config.yaml
vocab_size: 8432
activation: "swiglu"
rope_base: 8500.0
attn_scale: 0.125
init_std_qkv: 0.0289
init_std_down: 0.0
optimizer: "adamw"
lr: 0.00169
warmup_steps: 342
doc_mask: true
MLP neurons of a small language model. Each row is named by its layer, matrix (gate and up: input weights) and neuron, and shows model dimensions 176-271. Each number is 500 + 40 x the weight over its row's rms, rounded and kept within 0 to 999. Numbers have three digits each. A neuron's up and down rows have the sign that makes its largest values positive.
A block is one neuron, or neurons of one layer that tend to fire together. After each block is what it responds to, as a language model described it from the Wikipedia text at the highest values.

L12.gate1566:556551477497470546462482473548464431488513537497482491481513483473469465434474487476450512435501475454512435481477507572550491573490604471514505513476585534561492501512521482520491490444457457556505507488516553422486487480444507431521473504501559523455459474525452520446490495483484479541
L12.up1566:496522423485501515515490540466501503467449513567494507499486567448474477437531450501509486488579470440485480483564519499524541509477506530508559478451529502462479549520506458489547516495475530532510523599379458458506482483560455567594458488516475481507514523437485511602453550470502449566
Description: Second subword pieces right after a capitalized first piece, mostly "ing" in Chinese pinyin names (Ming, Qing, Ling), sometimes "in", "ic", "ō" or score dashes.

L10.gate96:459543482548434473450512484540552534547435503539498468585480540524442493524579548452434508481511520503486459440531486487432518507493453528467455520500529470416440508480530488443569549471465451503483483481508516412545494423527521459534451453499513506496583511492503532570467512558529484518
L10.up96:455492470453502449506405464519487520563450465509555497560484554509523433542524436474483493474524519532484429512505533514466571504443430486463512549416509584507487510417514408508522493502513423473512386507565556516460519483530508532530519471472585518550575477537490512502577444571466532505
L10.gate102:542570548562482496479525487535552456516477501499560518474456519560492499553551566517537498482441480423474458488467501477495514532519458487498498480517578486466425447515466498488544471473527486432465565427477494434533435532450501545479461414550540508501497482426442485545526475511528544489
L10.up102:421595587485530512555524502480514493434459511524589493447514567459480453535535528526473509521540484461495453545462456581510449492524474535480514474467557505418478499487496523448449509522473497521532488433454451512468461417492473490511529462571470440532511497521447440532471484548551420438
L10.gate176:444464502487481418527481535544580548507460487479501471514452434497466500548513530487449467506532530439496416461599454467468498460451527442492537494567576509482477479534473490474474538390478485466486567506570516436470521489491562472454518387499500526472518539450485518486520467536514482469
L10.up176:494446545526467499479447488535570547585486494539493494515467424508436473493494490506521454472589495479501464481528476542512515471465466497529528505569600488432516472517485513488488547497526552494522589556511472475424576524506550534451500503516440503509526477463505485496525445533425483440
L10.gate317:494515494533474513477501489469494515492393495530496460511465488456469585603483460520499456542478463472436472447477516451487494549514480418545433411539489504545460474534454542474571541488493382513467501521484518508514471457458567534456499524494551520544462613513540602510518513531492503503
L10.up317:479462487553462547427447484478449460465492487519387453443510497585525487503555491435493499535549537516465409447507461416432517475441444450532490553479527519417539513412514408516529477497424423466421514545487493453552531535556546476486452504492450528532567517486494501483461491519539589456
L10.gate402:458508485518470506490490567491518441547445498508512525548457443483521521478538472477494538456422483458450404474557520481537506472572502455514486522469524488522472512489478518458425537470483542487540521544493561447575448508485527455517431530459493559455560549525439556563466583481535437508
L10.up402:535588537513450496530422481453482536483457533465569437474505525506465528570496427518440470557555517457476435510549471518519529537489506472476509503501472511557514473436413506479480605530522468499400489517448550516486495469446481483531436464486545481494499490535538472516605593491471425471
L10.gate488:508545471464510553467515503491474472486464499477580491468491500485512516514473536501470462452505470481486484497509486493425465506452497399524548485587571517505468549483401475477505481498531517451523497473504540498515513463513505455433451489525569468491492480484535574493448495608499489524
L10.up488:495545535451425439489490468543571536529403575496497516553551482524478597486486519523435473486511508504492505464559468467524554470470585526492477504549507495526446534515499582453470593498498545534489543547518524440509435512425536469570489429502525496472597465498500527572579417473553456538
L10.gate1013:461509491482412455474490392478522503489477503507522474512533494488533543534475445470466515537494495460494473423499493506498488482429515497533464467591461455480438598512524522450564554384416423471521545469459448508476446430433569499491497448588618516554479562489534606423507493490491548558
L10.up1013:504480469470435474447438442566503512508515455520519520449549534610465546452509484533403546528514449488433463440485484469520538507487510486498466496583485462436524513501518514509519531543437488470473518508453437575508529562488522490493481490500474539506479521414531420521499494588509537431
L10.gate1067:472516505461474471524492553488493533484502496501530563466596451556543462551523448511580495531465509468429553472517517467543464542467525419503511497506497486476465548452579463463491490467493506531531422517428545495487402498445508567509510550507560508542494483477544527474530487447506501535
L10.up1067:460532474545467535455499483502471489500505462460530458487474546515492476479492487483433503486496483497451470511445445505500449585478440574546460441502523429520494522476555457453477518517572532519510500520540490516513508432550465567523514582502460487493396483486586454486471541490462546493
Description: Mid-word pieces of Chinese pinyin names (Q-ing, Y-ing, Beij-ing, D-eng), plus hyphens inside compound names and codes (COVID-19, UTC-7, Saxe-Weimar).

L5.gate664:533551505556451533472502470512517473467516573462606464483481476463487507505428513493487437478436492509481418452517474523537548497479472493511498503513563479483479484470501470532513550495481530578501429477529495526500463484528467452494486499459583431457544549521499538492525584611540506502
L5.up664:534499536475414500442507431472508507475582475519497450458407478418415456616506501482492419510537520432494466530619549509491566547519502497447443390482551530538535439524484484466478497494544456477509455503508514538445473481451515453522494503473444512517480530482517534433517565504546501518
L5.gate1063:542529497517496480547547452529572486477450536506507509499476401412567514520508520450544496510497542495434520499549501473430455476437548548523487456468523525467479406460458536490584534505523468502491477540551496466520498537419530427510503447485554485517511514491467512512477562471524519477
L5.up1063:473493496512514519521478493523574573466408523495488443503477443441486502561525553495556534496488516579497494555494463512540487506431481562503523459563481537534506463481481527423577528540471537475521564536548438493517462513560470484502505481494567459452452463442501502504486460473421533534
L5.gate1109:544515509528473508460588475524552510539487556488545434459460514442500507547522506459464470453579484468473498446589521503530564626428511489503467453456526508464438463465424500453485614460514489530535443530442503498504495474466541417483496477493574521455496510501557546436537525520578500547
L5.up1109:508511487504456533529530502495491531492534529473515411495420490473438462490443477586476520474495520429486433490568480541541484472541412496479485430465469499479515555546426463462474578534500486487487480495491483576478498469551467468440506485549477439459526544519498465421509528553493462533
L5.gate1234:462519493488401516514470517521502512531516472401494466592499551426534513463519484545499488473516562407470465515549511503564553579426494533448428513434552534384550411502504534498395486481544482583496482526463509416532494478495516499535495486483494484548473530471497514383477577541503495494
L5.up1234:462486511537469485519478489508463541519471431555513486602438542497469474537503465551584461500446502533469489570563480478508497515517470526481567476567576550499515529528526527493500424521495494493448486487502506530488446478517483516499483420517463473492511548564483486502591521491523526572
L5.gate1249:453506516547528503473572552529579493480542491493497471462497499510493489549518473391514471475460480527547506461584524525542562426456555461529530488504500494446455490543527563534495523447510444498446504505473498460475459467418525465569491535464535557475527500544487480501559455552483512562
L5.up1249:593553472517535555420504501494508587567535517479489431393437494471490503602557536511539522496519491543480450500522462539514533577482537488495510460466529413546481474486498472490423515543454502508473496622547530485461574504496442451525500557491507430516520467508489511504434508485455503485
L5.gate1353:500463536522516490515501522557553437481549486547487530536469512512526476443481549506475482484525512450402527428559481527491442574477489555530488485373532493483481469469496503561486533511494482582446483497526516521556550509528467464570477532500473445461591515519531459539441510516492400571
L5.up1353:499614492477452464556486546524515475450534439546512568475515484511537533438489504481557446521524507500518516495516543487486546406501496459514457532431493551585517496560501489415464476515560525518495498515462504521483563469481483505614433536504483496575511521555551494491513527550497547542
L5.gate1491:502528516557462512496502472530536574428499463482494482481461522500542471534425540419570452444493518448480414497541491560512529478480534448517491470496554531522461477486449455485510494502472491541527497492534457520587503514404526444533499500462536525546453517548489443503583480563457476636
L5.up1491:495552502513503555465509586533495538499518537519534483560438452483438481487498538546535448470542565454417494524550483581482577647432489540490535451507462402481487462531523480507411551522408482550488533525492528478469521479532423468493468487442541384468493488565478490496446499520468438499
L5.gate1568:498535540563477491475551517511513531478498480517457560563461504470520433511437559457588536467489560520441507487477476570569546514480579432492480445525494543510483537506505484491541529502481499510543526586523469456523523511459507473497482448498501510536565459468477561434433503585488461518
L5.up1568:466557528495508569454563463485516501486439506506561438561483502501483510538608468476495458487553457506457475522558506571525565577437507525489432430487491444440475429459514492453456573487523562516527496524478506506469559452426470446449460453514573480500476430525526528504506527473529435518
Description: Word-internal piece right after a one-letter capital or short opening token, mostly in names and places (M-ing, T-ian, P-ly), also hyphens in codes (LC-17).

L12.gate1146:420495520433535449571550493473554492543516551527478525476502505540563559509484509534473482492513572516483431518457467408515536552565462416515549490451543515506461490500501481546520493475431479428510568484499468504505426485476496496497541464436508484483437474483471532545499447458520472453
L12.up1146:478507519501474451549544572451515459481496483446421523509566461531480513483472460448496592492529473558500540465434447573545544482460503482508540499543451537533520493529496528504471410479403521433547518548536522438454530504456519520440490542471563499540640461464516504478458446456460523447
Description: The token that completes a verb or predicate, either its last piece or the preposition it takes, e.g. involved in, reve-aling, critic-ized.

L5.gate228:475452489455519510511518519525514454505538503442560498444584483544512504485443537442461546466483514514502516494483524460412543468476503476426533447577509439532503580526587499499526489537409512508422492446452479543475437436519495510550520483453543507527489552559426474567478488453524512451
L5.up228:414394465511561510460479537555483514445536498468497556484523544579517495552497485508407495553565541493450539478493539477513555527481500518453470524498494470533542539505472491480528514495386478451479410511571516493479461495556494518527471505538493485504527579509444501537485486464496494469
L5.gate275:406446439539467479590533458508496500549465464472474532587431514493514511522482511478478567510497578522513550494559472470430492539465443528506549470542551489526534483479558549549533519487487505534484506465509456524448409491408525506583465603544501555514546529484458429475476447519539512439
L5.up275:471457481565572518498445538476476515487563470466457470536489475544488532476515551491478492441468518501533526522482493477514454484429527494504469501449497454587501468563537539491509497476483531525526568472505464505482457443422494485518457620453519545499463485581481452479510483481441557528
L5.gate309:447497535428584447504514545533511524471529495522515522536540598538522521554455517514444483517531515518543527501441487514455509526513472486461486470516461522506499504532515507576505463496504520505532498560498479504666496454580507508498621461511515494569543452479443535483499501446489485436
L5.up309:509441414477531446480494549510505516489455477499592527502559559433505535469587455516486525487550431568508535467516513602505499506467532459536474470452440569477539485472500567521499445500471481507553417482466512495544470487582509523503527407539470473492449489482477546507486517530465528466
L5.gate830:449482525517517474459509484453571548462510525475550530425476418575460567548517460515478516466485442508516482568498537481512476447516510490527498418479507474568495530551505527490547480494476517440557494533507564571514444497435542443459505491456507514539493539517529482531469478523501492528
L5.up830:503493453542524509496572529451515441497484532499528518486466508451514560457537479469414433534567501530410487489506503496487514511576505463520460503555524514450512543432529401544497499516511505501457507465484461472501483463427506483463451464464567591506527550557502542551547477512554419461
L5.gate899:439448514453483487552484602533457385511467471485500535447549506565483526518443501445467490444520497399490547443558494465455551483492561466451505477485479519520502548573575511449489529498448495512508443517489460448589560428508519560490503441549512554510498497547495528486460425441424488438
L5.up899:490478517433528563499433530461484515505487515471468503508502487464520471517457536518462526466529497544475507427451465475510551529497450485523474519520497436527574516515500513539453409561474433544464584514539446488463514457486459508546485520491420473526564612493436540573507567543416466560
L5.gate1031:513526514526580466485514559439493491551510504484556545456503551503523467416515498487502444477551542504462582487512538442585539548519438536522533549546490549531461478506467429494566539502469512478524467439483503479451462484583511538553465424420515486565501436512521577434512450492520478461
L5.up1031:470504559508510466478477496468510478445522462427528561456500585446547576486555512482408485445522523522567507474542504514457515464503494488515509452477445512566535478464458488556461460538443425426567511534500480492502526559488511510520469449428502481486423499449447529483478486502480479483
L5.gate1237:522477455562523579512548488534527416508526522466604437523475556491471541526470516549451557530534511453478527448543488461471494470446466500478514467533546445484483532504490483549529609491482446563522461532436461491494460511433523481531470510576507504556527487458506536496505527517500533517
L5.up1237:490547489522570541490512488511614493514570491454562479533533528460483600508500502556440546518560507485529466473502535501451471466492474535511461433524547366533490541552479449474498570518462516538471499552477546490447479498466529513489450486535479508579503485507461489514508555531554446511
L5.gate1387:502467490495559542445558558540582522516529581463488451472518537528474534508514449468561587504538494509500561521495476529486483535533473459510519479585487479514451469521446453478560485491484499525519505559457507530528470522545537483462548461435543470528459517448528531481491454498494475546
L5.up1387:468433495489523514424495540487549549516513471460511477506441461602461505500492499470490570508467546506465499476629486456481540535476480461494411520520437483410472583476493525541507494463472538502478455480547459475498517478525496492499578466466530509520436511506467512522481572512476452450
Description: Suffixes such as -ed and -ly closing a split verb stem, often passive or reporting verbs: portray-ed, discuss-ed, reported-ly, dismiss-ed.

L5.gate18:469501510514471473579579500568516462485496470442514563486560513458480569537528480515533487475469434513495522432559575495569471503474543480516513455445517482468530529530476511461487521507490495535512498540448509555554474522514522431554529468368489470533468545506536535452482517529586533558
L5.up18:404463458532479489576508559499487469486473411465513582471523517504530584535471507546561526438517528549531570468504507520552566438473517465446494473423536512551522568584442438533398530524492553558511503489469510576545475538537475522493502448423525481507468510536533511476481537527537546544
L5.gate86:469472401513374455443468467526552486493500446503507512504547541416481585526487523499398482521564490536495562450488472435525516562416524438492516465491535500477498485470454537465509544508419547565521481524431492470510543504582540487496487426441490562527535431542529552554502556430573499466
L5.up86:459474548513450483484484487459504527479476463530519538442487482413532478472459467485520542495561492539501520517446445420512548461499508495519521508398512461485538529525438523462574494488519518477503550501533479510546492524524481502553458447513443538479508485477547489562573499490454524517
L5.gate456:449498530544431499529468491494508481496479559416488539501503518486518543540467566432465514446493493520593496487503483445568504510470464447547516521447460562538514556532478397525480500488487558514511560469379547524548543508572518454481493512453556534539521503507525532480499418543520519535
L5.up456:497505490576472486499491462439543484500488508468516520486533497424544472570508520452523445453442511503521515453484492501597508528485491503548492446449421548525493484455515427503503515478472471572511514549430542457492500469532499493537437531443506514522481485473580517558559458595560497508
L5.gate625:432507386532379470496530448554520471458484529469459508481520472410549498542538525460490471514468479524432467500500449520545478598466447536469491467500590508477538456432480471491469519531511531526498513471449522538466532536447511470503493518452506499481512513534595509503501468534593417489
L5.up625:411489469494497524503499560466527459577505427470470512485498494509538557456452556502552499466496523574507507463489460410548482525505561550564505499551478500525476452504434449559558530464471504538514490562472519494550463486497483522493484455492488495497507463545508460495466516553493518491
L5.gate701:440498478512484481551545518510515401520408481511585487512449506446509496516461454514518490521490504468526519409511468456517542463485520486493514426472502443476504519566497523498532489493484438539532556497454456490525447536461523460474507478380512523507501491505567539468525451512491586531
L5.up701:470490459529519506525465520492433451532491519484496535518493481478530556444471459610528493468540490551572514498472498489547536444456515513492501508465493468560522541514489512509510385585502482525503551420426503532516472526486475465497430465425479460524495569515565504474512508511476542547
L5.gate781:480479433490467450545465486621483451479519463463517554479500509442502535515526563503518498523462514508494488355522492477559532575489547478489514421464533516512495459533492493514538516455544516526540477511462520505556430518483524450458500512410496529527452479521479532418490508500539465532
L5.up781:497430504485498498547448466557455488490504500461480605442506500494531609497543535572520508487535552568531475452473482430534511516462505521504529463503525526541517471524427520516553491522499545500493492502458474562530451545515535461477475450463422464501446498517495486468478515547527481570
L5.gate1523:479521481489442488494511438541558514500428524478454560509492562546446516518473484496600530576502509553509499482487483351550510566465490512540504445508532611551493474529554501428472523509511488593487512555483487535433456502493458506501453571361475468451581449478460561548495516521498504544
L5.up1523:415480507472462492536529512558488487496423601490475523485440504498508483539531561568531556581459512558505528462454534506535488495457479522511592487479541487639543464526558483509563471513552550513481475610502487462493510540484461477440511477412528419461594466424491481488465459477563437474
L5.gate1573:438427469535458390533525457552488461468487471474620543585530518440532501477525504497481462494466488514459464471523487442494540488511495490489544477511577507516459501566467516503513526486449496495505498455466487451585449525480538475491557500485475525508486545529440483485481518486486540484
L5.up1573:427492533501487426504466453486482559472528462496651573535586499474525514437559469552536494521524540546447494481441522483470481482480493492495529505538571470523515498534469521501509468542488490495485504425501493536514506531482512471520515499549439492533510545544422504517470539490465516530
Description: Compass-direction words that modify a place, such as northern Oklahoma, southern Jiangsu, North in Northumberland; weaker on local, Middle-earth, and similar modifiers.

L10.gate409:482561541487581506505578523539448414487471488477530492336502530457573512566526481491516496494534505498449500483470494566484441476480504477516497496492514514481488451530436457529523507445444496570535489592474499508483534474501502469447525454499542520538532429489491579426358519508526507520
L10.up409:439584464557447526456436476515473535443505516482493485528506589548433554520492458534497548533508558438512422513516487467488505455539478525465424499530451421498511498456551471465514485524480530581443536531502519538562617476462493535513505485523500511489499555514500419464486491473465505506
L10.gate496:517508508499475492513482555443575477568493457519567577512545428441542506503450513483546476437544447597517615532465434490527493484503553455468470508466519431448468489453517505473514562498461443557513476549482460464556490442531518507506535560461565485558532504451502503436516477493482507509
L10.up496:502547462500489534432451505488504566523447485507509521551439526437481486509505486506538559555511458470434511508415512519487444466497516456551480491514497467459489518487560587535528441512462603510495440520453501516535530485467431551466574514524556440533554476503534542526476545492515457455
L10.gate602:476569504454526460524553551455548506440474481489545514571481483517495525555560556463563541494488511531475524496539542453541443573508539453489516499550476537491460555543489512436445463436461499505537425505381475488594415464534517446502555524455587573453464519526507556496485563499520453551
L10.up602:508514502439575599469520506526519487503478484438532504556508500544468479578511523472591568515517469524517588452511581514535450446449588493520498467435492482427541483506524496466472481536533600566501465432467487477562448541513463438532511548500500446527444507496464526532532544483520507499
L10.gate621:482494566446429514471494495457493526556481475411497472494474493457530477627559462502492510532496498439447433547525468517469474526515548532461505584512481500371508558443545587562503521540466539499474409562524532522524502505455487478530437474473575504546543445483525538483427482504562458454
L10.up621:502522576461504537532456502519575572474503496521509455491453525559549574598499480523586509544522511549488488557491504557511560545526479480444563518520445510499539562507526545579473517529485538513434493579515485503482489561479478505491499557442503533474499456483457567493395507501457481461
L10.gate675:463559446549528505456513567531496468436443531407579474505493414493532483473519500489433481513516474457466491499520516536499504466550534531491481546546612510409505518492561465432571506488475499542467491503511508518547447534450515532600509472482492450464506425466476471530475549484520468485
L10.up675:502561558485511500521517531500540507544489470527560467502463429521480570556504461545509444468568509485499504555497493499572531456486495495492524487480479459544500517478609550444522482507451514478475517496473478505531466492527488477487487477457539476438474570509518471530563477489525526543
L10.gate1175:569517551386453457514530532525544468621539549551591532518533521542534557466510451474485510453544573521436506510442528515520535531510509472545560500523504467498502489477515528571464481507462505488557451453470517464467424489428530456440580424443482519508454424461600491500446471499485496520
L10.up1175:541561497467514486489522548550468553503499545558462451531500439511532534472565464517472491452559477528570553515487476481576472471436439571522427529456514480524504526523535480497448496539531480569501469475450457497516474412553501494483518459463473461446532493446547574507551525511544502519
L10.gate1230:507550496461530490508499514489504544515478465469522493572430555490465474504540423493587488515517562479576529521489564566485429477534567523539530517498500437534479504604559499455481537513456465487489565482495506477546473493527487572471476466487517453408411470429548401590523527494468460518
L10.up1230:480501501529487489525587535516448537454520516388533477499530529463489472519542518496567516485457465492460475558474417522516493507537520509428499480485538444415485410496551540477524408505514589529441399490471487469600470481474517508471433517634474503483540495472541458466497494524481533495
L10.gate1365:525620530513494503524522511497496511515508552426550482535548533506557479536531508474554513503510477483478490490479513534512495541430503528496531544476503560461432500507574535511514496471524443514489502510383511465546431523479541467421533482479480493504463462451501462466422512584533516445
L10.up1365:456562522444574490526494534573515525546503519482504520521431547507490509537478535508478494562487483524435470574430551537544567468510520527537505596476472533464510459475533528483440420516521471421472584552481497438509513488524530529543511435427468494473434493533522463483518542515517486497
Description: Mid-name fragments in lists, tables and citations: possessive 's in place names (Kelly's Slide, St Deiniol's), "ed" pieces (Zedong, "ed."), and capitalised word-starts.

L10.gate52:498398534507508460529500473491544448505473568580478526546499530387459489544470570495492525454441552467488449504489459516544465533524507460549477482486474556469504503493465514510527487465558562435545446486484528535514457454426553462461507548497445526513503572505445520543502462517499494515
L10.up52:431412553441531430492500443540442484461466565464511535581542448530532474439579515498485543452503484516467460440518439388524462425486559522519471487492511607497491576588476464556499505508531551436552428548450493545577505496517503582489502484509524475512482557522473457520567424548473499496
L10.gate130:507517489513479527506539474500507499518445524468596469539539460456508503510564520463473524497440463511487471457487460520479597498435573468542534566448503496511481515499468525503506456485539502531525525496474483464412438553438487455469533486458513429523499474429578487534540435625452457501
L10.up130:496501485506569484562538519458508465478479489517525498510551579471498437484581458517530500527506481623508575469443543446541483488545577506468542485411440525505503542518542477517525410461505502538560478524470565498517463494490560516517576547489492561537495411495455499529499503490452539483
L10.gate195:523511538508524456544518438448480452460465535455476543538517489490544513545548531485425500503406465476548494510588467465488485507515586510527507475482562553465461474502457511485531506447488473496546490508498531457482492503515550479468532489485495494517482482519472547525568459565505542526
L10.up195:446450608490524465454463433441465503511497479446495478503510464533472452514554486531530489433405468466509503609547536473494440539526523419484472471474508459473508491456524561534516555500473493578537508540449576504490534549494443443425487573428530497467573523520485515547555479542486528550
L10.gate302:436479518538515487498551533449406501443502519466543486529465558537462527522535556561509514546483449444575478437555450519489563505487458437505536449544555533475487544523426468545519477441499557431458490494517503502484502506462509502559505483552466526537513385486504563444457530547474551469
L10.up302:460575514503450491537491511414469521538544574487457527539467539431523448442539451502564434503524452470539512545426457506546486472458501459543460488386492476463536515456557525465524506471571523491477596506399475490540527459437514491511503552542510488546518488481502493597535402525499502527
L10.gate419:389507480467446469526498501459456461393490490519532517523536550543529470520475453468535485500537477531575494561509471532534475458513492450475516463467507555517486520517561470466462520495493527464509456485518508474564517481543522565441521494456531519541565482493484481524525466478559450523
L10.up419:493548523468547527462522531505457524541501496543490472454548482543507540398483474515494501557552419520553536516490593542523492481548500515482461541433526504473495499513542475478524530515546491558548445489463544527514526497510516516538537503526528485530544492529528555430473506515434532565
L10.gate647:499456521476549461581552544550523492470541462531510539511527436492493487421493457508521570466471501469527501499490503541523523489511450532521525500497427551559473561505471525500502554450598560499451494472521439456467469459514529452484510502493521544493465452545528470504463441507487555497
L10.up647:449503534505460523466503507449413513513470490506567499481500507521534499553482533567549546539393453452455433472549496532499457503472524547536486542412501474439481524501431509544460462503459498441480520531494541377494615527426452485538488459454536472462548444548484507539556524545495531500
L10.gate839:483506510513563445545579543533440435435433552529568550526432515447518551500595468507461511543495460500580469577503536534565519517467514503506545541502494497450545491544525532475547441494524499431454518539438461487493397501566558559461500509538485524514494512460542520479597463522494583474
L10.up839:469517541485491506456460399468531544439462511594535474542558498499483492503504499529485515485497409472519520536619532550504573457481443504537494541489530469444509493497520458581563542507482493429474547489532496456459460492536471542513460489518498475514455473504557498462555471542538512481
L10.gate1004:502482502426459470485532496462442482524535435443531478563447479502511456557503475481511449494452455507504460577441534575557535459501499461532514542511482510435537508516523441477493503496480525545477473531472486521478509497497494548469520557491543467528549485497493567549502468493521444498
L10.up1004:477469542445457446509496556480552524492514439496452500501462475516525509485579487470460471521523517471523493445544513522526517539471532521505488550476488474464560469493469444574515517488454532498539501460483434486521548520551498579526523472463398533485471544506521528554523443460542488551
Description: Compass directions and position words such as north, south, west, left, end, half, side, often in geographic location phrases like "north of".